Part of a small language model's weights.
Size: 16 layers, 5 heads of 64, MLP 1280 tanh GELU, vocabulary 2048, 20.5M parameters.
Training: 568M tokens, 4336 steps.
MLP neurons of a small language model. Each row is named by its layer, matrix (up: input weights; down: output weights) and neuron, and shows model dimensions 192-287. Each number is 50 + 15 x the weight over its row's rms, rounded and kept within 0 to 99.
After each neuron's rows, "fires on" lists the tokens most often at its 100 highest values on Wikipedia text that the model never trained on. A number after a token or word is its count.

L4.up999:63 30 53 45 47 40 37 63 71 52 40 42 84 36 33 40 68 51 38 46 38 51 50 52 54 43 81 78 18 26 44 74 48 42 56 41 67 69 60 59 82 46 44 55 49 45 53 24 50 39 63 79 50 54 53 26 43 33 64 54 50 48 51 48 75 50 12 36 34 58 55 43 62 30 42 80 34 73 47 47 61 47 61 54 47 69 34 35 48 70 33 49 70 13 28 50
L4.down999:28 38 42 33 52 52 57 52 58 59 45 70 38 71 51 74 63 40 72 53 46 28 51 52 25 64 31 39 41 55 34 46 56 67 48 68 59 51 44 25 38 37 67 63 43 31 39 61 53 47 85 57 41 50 33 70 41 70 33 56 64 16 53 14 42 76 79 26 70 47 22 44 53 57 46 15 52 19 53 55 48 35 56 49 50 18 36 34 62 62 45 49 29 71 65 51
fires on: " |" 26, "\"" 21, "les" 13, " and" 8, " This" 5, "." 5

L7.up905:76 34 48 48 47 46 37 20 49 48 28 47 38 61 61 32 33 35 54 22 07 53 36 30 31 51 41 54 69 40 68 60 36 67 52 43 42 37 36 49 45 79 40 49 43 74 47 07 49 49 62 77 73 68 36 28 61 24 59 57 55 46 38 52 76 48 53 51 21 52 58 45 35 64 67 58 60 24 34 66 47 47 70 55 52 54 32 30 51 36 63 76 35 59 45 45
L7.down905:52 38 50 51 43 68 58 85 43 76 39 57 52 56 62 53 36 44 50 60 45 30 69 53 52 42 35 38 47 35 47 65 70 51 58 56 60 49 74 35 66 18 58 73 60 35 48 90 44 33 35 61 69 50 55 46 19 64 53 80 56 42 70 47 44 63 42 41 74 28 45 63 41 45 50 31 39 80 64 77 45 65 45 46 64 44 76 56 38 65 24 46 73 32 52 51
fires on: "us" 26, "d" 10, "k" 9, "f" 9, "b" 9, "an" 7

L8.up9:59 21 60 42 79 65 31 31 66 84 48 24 52 20 60 60 47 35 31 49 60 49 39 59 42 42 53 44 31 47 67 68 48 25 61 42 44 31 70 65 63 23 53 46 27 44 07 39 58 33 65 89 60 76 57 42 23 75 55 79 70 61 39 69 46 59 58 32 81 46 66 29 76 61 53 53 86 21 62 72 52 31 39 48 03 56 30 25 42 49 58 40 59 68 51 42
L8.down9:38 72 33 82 42 34 43 71 57 28 70 60 49 63 66 41 66 37 60 29 47 81 44 43 60 24 60 63 34 37 52 54 52 58 15 72 27 62 22 56 35 57 51 62 61 62 70 38 67 64 50 41 32 29 55 42 59 18 34 50 48 37 45 65 49 43 47 59 00 75 59 43 21 55 13 45 16 63 32 40 54 95 30 56 51 59 49 52 64 10 61 36 33 59 60 63
fires on: "n" 25, "t" 18, "s" 12, "N" 5, "ab" 4, "ite" 4

L7.up504:59 97 66 51 52 48 49 36 48 77 60 49 44 31 51 49 55 67 23 25 35 44 46 35 61 53 48 68 64 56 20 24 55 47 44 48 66 55 48 58 47 36 53 39 65 29 22 26 57 44 58 43 58 28 46 51 40 46 39 40 37 38 32 40 53 75 72 42 61 66 52 33 45 34 65 55 77 48 23 45 54 64 50 59 39 71 39 32 56 59 75 51 48 75 27 48
L7.down504:22 04 47 48 27 29 46 57 34 38 46 55 42 55 41 65 60 48 65 31 34 30 45 70 47 74 34 49 62 59 55 42 36 48 64 56 42 83 59 43 72 89 71 17 27 36 78 47 46 48 79 62 61 47 39 43 53 22 35 53 72 50 61 53 22 31 42 68 33 47 34 51 54 82 22 48 47 36 47 64 64 27 49 64 52 47 51 19 29 77 60 27 46 34 51 51
fires on: "ary" 14, "ver" 10, "ook" 8, "er" 8, "u" 6, "n" 5

L4.up766:34 46 60 39 62 18 43 47 22 73 30 18 47 32 75 43 55 56 46 54 34 57 44 43 45 35 41 67 35 40 35 32 49 38 49 66 34 45 45 34 64 62 56 68 57 45 45 44 59 65 79 55 66 46 46 42 43 62 34 44 15 49 76 61 61 46 60 43 59 45 26 53 59 20 51 59 77 31 51 76 74 55 53 67 51 66 49 47 39 68 55 45 37 46 37 38
L4.down766:61 31 62 70 78 66 56 40 50 51 40 20 76 67 45 61 49 61 36 44 38 52 50 52 31 42 70 50 57 36 40 39 51 47 49 54 50 53 61 42 37 46 48 51 16 28 47 34 55 72 52 43 45 61 53 58 48 42 46 31 52 72 37 34 46 40 58 44 68 49 36 38 54 41 42 55 37 60 33 32 52 43 45 65 71 69 70 86 71 52 36 58 60 39 53 63
fires on: "-" 56, "," 13, " |" 10, "/" 7

L9.up57:62 73 79 23 47 48 56 55 64 70 48 45 51 24 14 53 38 54 41 39 54 43 39 46 55 22 11 94 50 54 55 27 52 43 51 51 46 46 46 55 58 39 74 50 43 23 60 23 39 54 41 58 36 41 49 58 70 31 58 44 33 53 41 27 53 56 51 54 25 59 72 36 40 33 31 32 83 33 35 42 46 48 46 50 61 72 34 35 38 47 43 81 55 58 44 46
L9.down57:37 45 36 53 37 40 38 54 63 64 65 52 56 65 69 61 77 77 43 64 26 43 41 50 49 49 63 60 71 28 44 54 52 44 69 70 47 65 34 53 47 35 15 61 47 27 66 32 44 48 49 41 60 42 32 30 61 57 22 64 46 52 56 59 53 32 64 45 28 35 44 45 52 61 86 39 37 57 30 45 38 68 39 42 39 72 57 51 68 60 50 48 32 59 38 37
fires on: "er" 42, "ri" 16, "re" 11, "le" 7, "ver" 5, "ol" 5

L9.up76:47 59 85 45 30 53 22 52 67 57 50 32 27 56 40 45 64 37 16 46 73 51 44 55 45 47 45 58 47 56 49 39 60 29 31 41 33 32 32 51 47 54 47 40 45 34 55 46 52 60 53 62 42 33 48 59 53 48 47 44 43 63 76 64 28 71 63 53 25 52 44 44 28 47 51 43 72 50 61 25 43 59 41 41 46 68 30 44 47 53 45 39 65 35 47 27
L9.down76:62 51 48 43 59 48 66 55 28 53 39 42 56 58 65 57 43 43 66 12 36 47 62 42 57 59 55 74 62 57 34 60 30 47 57 32 25 70 80 72 63 53 43 62 64 50 40 27 63 49 59 58 56 42 28 58 61 43 32 38 56 58 46 62 48 44 52 65 28 71 48 40 47 27 38 39 41 79 54 60 31 76 64 58 39 60 67 49 44 65 45 72 30 57 25 43
fires on: "er" 14, "ar" 13, "par" 10, "ro" 7, "re" 6

L7.up168:47 45 44 41 47 20 23 52 36 62 32 68 49 65 91 48 59 60 54 49 57 51 42 59 46 40 57 53 49 57 43 40 58 41 58 42 66 33 30 58 52 57 44 71 64 35 49 62 67 62 73 67 51 54 43 24 59 37 45 50 29 20 54 13 78 48 41 57 43 45 50 29 42 21 76 60 43 37 09 58 63 43 27 49 53 52 48 77 26 52 64 57 42 51 50 38
L7.down168:70 39 53 62 72 40 58 57 59 40 44 46 63 36 50 29 42 67 42 44 65 30 81 64 69 46 37 44 64 35 32 42 55 42 57 87 32 59 63 41 50 58 39 50 41 41 69 63 62 57 60 17 37 44 42 44 25 56 55 73 66 42 42 30 56 60 50 65 51 65 58 43 58 44 34 61 70 38 54 33 34 32 45 68 78 74 88 48 64 46 49 32 74 34 52 51
fires on: "\n" 35, "," 35, " |" 22

L7.up1261:50 35 49 58 75 30 36 43 32 52 33 53 40 67 57 30 59 45 36 48 49 44 53 62 36 60 68 51 48 36 35 44 61 39 44 77 37 54 75 48 37 51 53 74 42 45 51 53 62 44 61 46 76 34 44 08 65 44 49 23 47 22 63 28 72 53 39 39 60 56 53 20 38 13 70 73 48 37 41 62 42 39 43 74 36 41 47 49 30 71 54 51 59 27 30 44
L7.down1261:55 59 67 74 63 24 87 65 76 43 65 54 58 34 38 41 24 58 55 15 67 70 66 36 75 42 51 46 74 59 33 35 62 49 80 38 56 40 47 51 50 65 40 56 61 34 49 39 48 42 54 60 52 33 28 54 38 62 41 77 51 38 32 55 45 40 60 36 21 29 24 43 77 35 24 34 44 37 53 52 35 24 47 57 82 49 86 74 59 57 42 49 61 51 63 43
fires on: ")" 27, "," 23, " by" 16, " for" 6, "ating" 4, "t" 4

L8.up115:46 56 70 42 56 68 55 39 47 41 48 54 34 56 53 38 86 54 15 68 40 16 44 47 30 50 58 43 41 59 41 46 36 31 27 47 82 51 62 74 39 71 63 57 57 45 22 47 45 55 63 72 46 64 62 34 47 47 22 84 38 54 77 64 53 37 34 32 52 48 53 49 42 64 46 26 66 50 73 63 35 46 34 56 10 69 63 64 45 45 36 39 45 32 43 41
L8.down115:41 53 38 29 58 31 62 45 37 18 72 60 16 55 24 42 31 24 70 63 56 36 46 63 64 62 56 63 65 51 57 46 70 42 52 89 43 58 42 28 61 45 47 48 37 48 65 70 38 62 69 51 35 57 38 44 62 50 54 61 50 26 43 16 52 67 50 78 31 62 61 59 46 57 70 70 64 56 33 45 48 26 38 48 48 36 40 39 58 77 80 53 47 66 67 66
fires on: "d" 52, " of" 6, "ed" 5, "l" 5

L4.up67:66 50 69 52 58 45 45 42 46 74 33 40 61 41 20 21 61 43 49 57 55 48 44 49 52 56 64 54 50 28 33 68 43 47 41 25 70 63 48 66 69 28 46 46 51 59 62 42 49 39 43 74 53 46 44 45 75 38 39 54 68 34 60 40 68 69 35 72 57 54 57 38 20 66 50 42 43 29 56 57 90 44 69 57 50 59 27 58 43 53 46 63 47 46 36 45
L4.down67:44 63 45 50 34 59 43 34 55 40 39 40 51 70 51 48 64 34 67 46 33 54 16 42 78 38 16 41 78 71 44 41 67 37 45 60 55 53 42 25 53 62 48 53 41 63 45 25 25 64 81 48 44 54 37 40 41 60 65 80 67 35 62 61 50 61 68 47 78 50 61 61 78 37 41 38 47 37 51 44 56 41 85 43 30 53 48 43 55 39 54 55 70 49 52 62
fires on: "\n" 53, " |" 25, "\"" 5

L4.up112:40 48 61 46 53 48 47 35 72 47 59 62 83 59 57 53 55 60 40 32 11 59 59 32 40 32 57 58 65 30 43 44 55 47 47 20 35 65 72 40 61 43 63 39 29 52 25 29 59 46 35 59 41 61 60 61 71 37 53 45 67 54 43 64 60 67 30 50 78 40 49 30 58 21 64 48 37 41 71 39 42 13 53 30 19 51 14 43 68 72 38 19 71 59 30 49
L4.down112:60 63 31 62 26 77 42 53 68 51 48 37 39 32 46 65 68 54 47 51 63 56 45 56 66 60 39 20 43 32 54 62 60 63 42 66 60 66 38 55 36 34 56 66 64 35 39 81 53 92 34 55 46 43 70 31 36 69 39 44 62 43 52 47 40 39 75 62 52 36 68 61 19 71 44 33 49 60 35 61 76 60 70 40 49 58 56 62 53 55 53 60 54 52 44 41
fires on: "ing" 14, "vi" 13, "as" 10, "os" 7, "land" 6, "st" 6

L4.up409:53 49 65 73 59 54 41 36 41 60 45 67 81 25 32 42 50 31 76 70 56 42 47 42 78 00 49 56 31 19 55 71 45 42 49 42 50 35 26 42 46 63 50 47 52 06 49 42 35 10 55 58 63 57 26 37 44 37 40 63 37 12 57 59 38 42 52 42 61 30 77 11 63 42 74 47 64 52 72 47 46 56 68 51 31 60 59 44 43 48 65 84 47 32 51 58
L4.down409:42 47 56 33 40 41 58 39 71 27 64 37 24 68 80 61 27 60 32 56 27 43 66 52 35 91 44 51 59 53 51 33 55 56 38 44 44 53 67 55 64 36 68 51 56 91 39 39 58 54 31 55 26 64 82 49 37 47 51 48 41 63 39 23 71 48 45 78 62 77 22 98 46 39 42 46 40 38 46 46 65 55 16 19 63 40 47 38 80 59 35 36 43 61 32 54
fires on: "ine" 21, "ies" 11, "w" 8, "e" 8, "m" 5, "en" 5

L7.up332:61 49 79 21 41 43 38 38 27 53 45 65 65 50 68 31 74 30 27 44 58 49 29 35 33 38 42 45 42 42 36 07 45 33 54 31 70 25 48 40 70 57 34 41 37 68 36 34 51 51 56 61 42 69 71 24 62 56 38 48 32 56 50 44 57 53 48 51 60 69 34 50 58 74 53 57 71 24 48 67 42 48 64 48 56 36 41 54 65 75 58 71 32 58 35 17
L7.down332:51 54 37 86 38 62 47 59 71 48 37 27 29 39 23 58 38 42 49 69 50 56 56 65 76 49 57 30 73 07 43 98 51 48 34 70 59 50 54 57 71 69 61 67 51 38 48 63 28 65 59 41 45 49 42 53 37 64 72 60 50 32 46 62 48 47 23 57 40 42 59 43 55 57 61 20 51 57 79 41 58 49 58 41 53 33 70 30 43 41 33 43 39 63 38 61
fires on: "c" 16, "in" 13, "es" 12, "d" 11, " |" 9, "b" 6

L12.up1102:73 51 84 52 62 72 34 63 41 25 52 69 64 14 51 29 50 51 24 65 40 21 42 49 41 64 66 50 38 44 33 56 49 34 55 34 56 22 67 52 55 33 40 65 52 61 37 28 56 39 68 43 46 58 18 24 35 55 62 44 28 61 52 43 47 21 40 50 68 62 49 44 75 48 65 68 84 51 59 58 21 34 53 58 34 43 40 50 10 44 43 72 29 56 57 58
L12.down1102:33 47 64 75 20 40 60 44 55 70 58 51 50 46 60 41 68 50 65 57 32 56 16 56 56 33 79 61 74 45 68 46 48 42 71 57 20 56 08 34 59 63 56 49 42 32 39 30 56 46 51 65 60 51 35 35 55 33 56 62 55 50 58 28 33 72 26 73 32 50 34 48 27 40 52 41 29 60 47 74 51 58 58 73 68 76 45 58 62 53 35 13 51 64 37 57
fires on: "n" 40, "ra" 7, "c" 5, "il" 5, "th" 5, "t" 4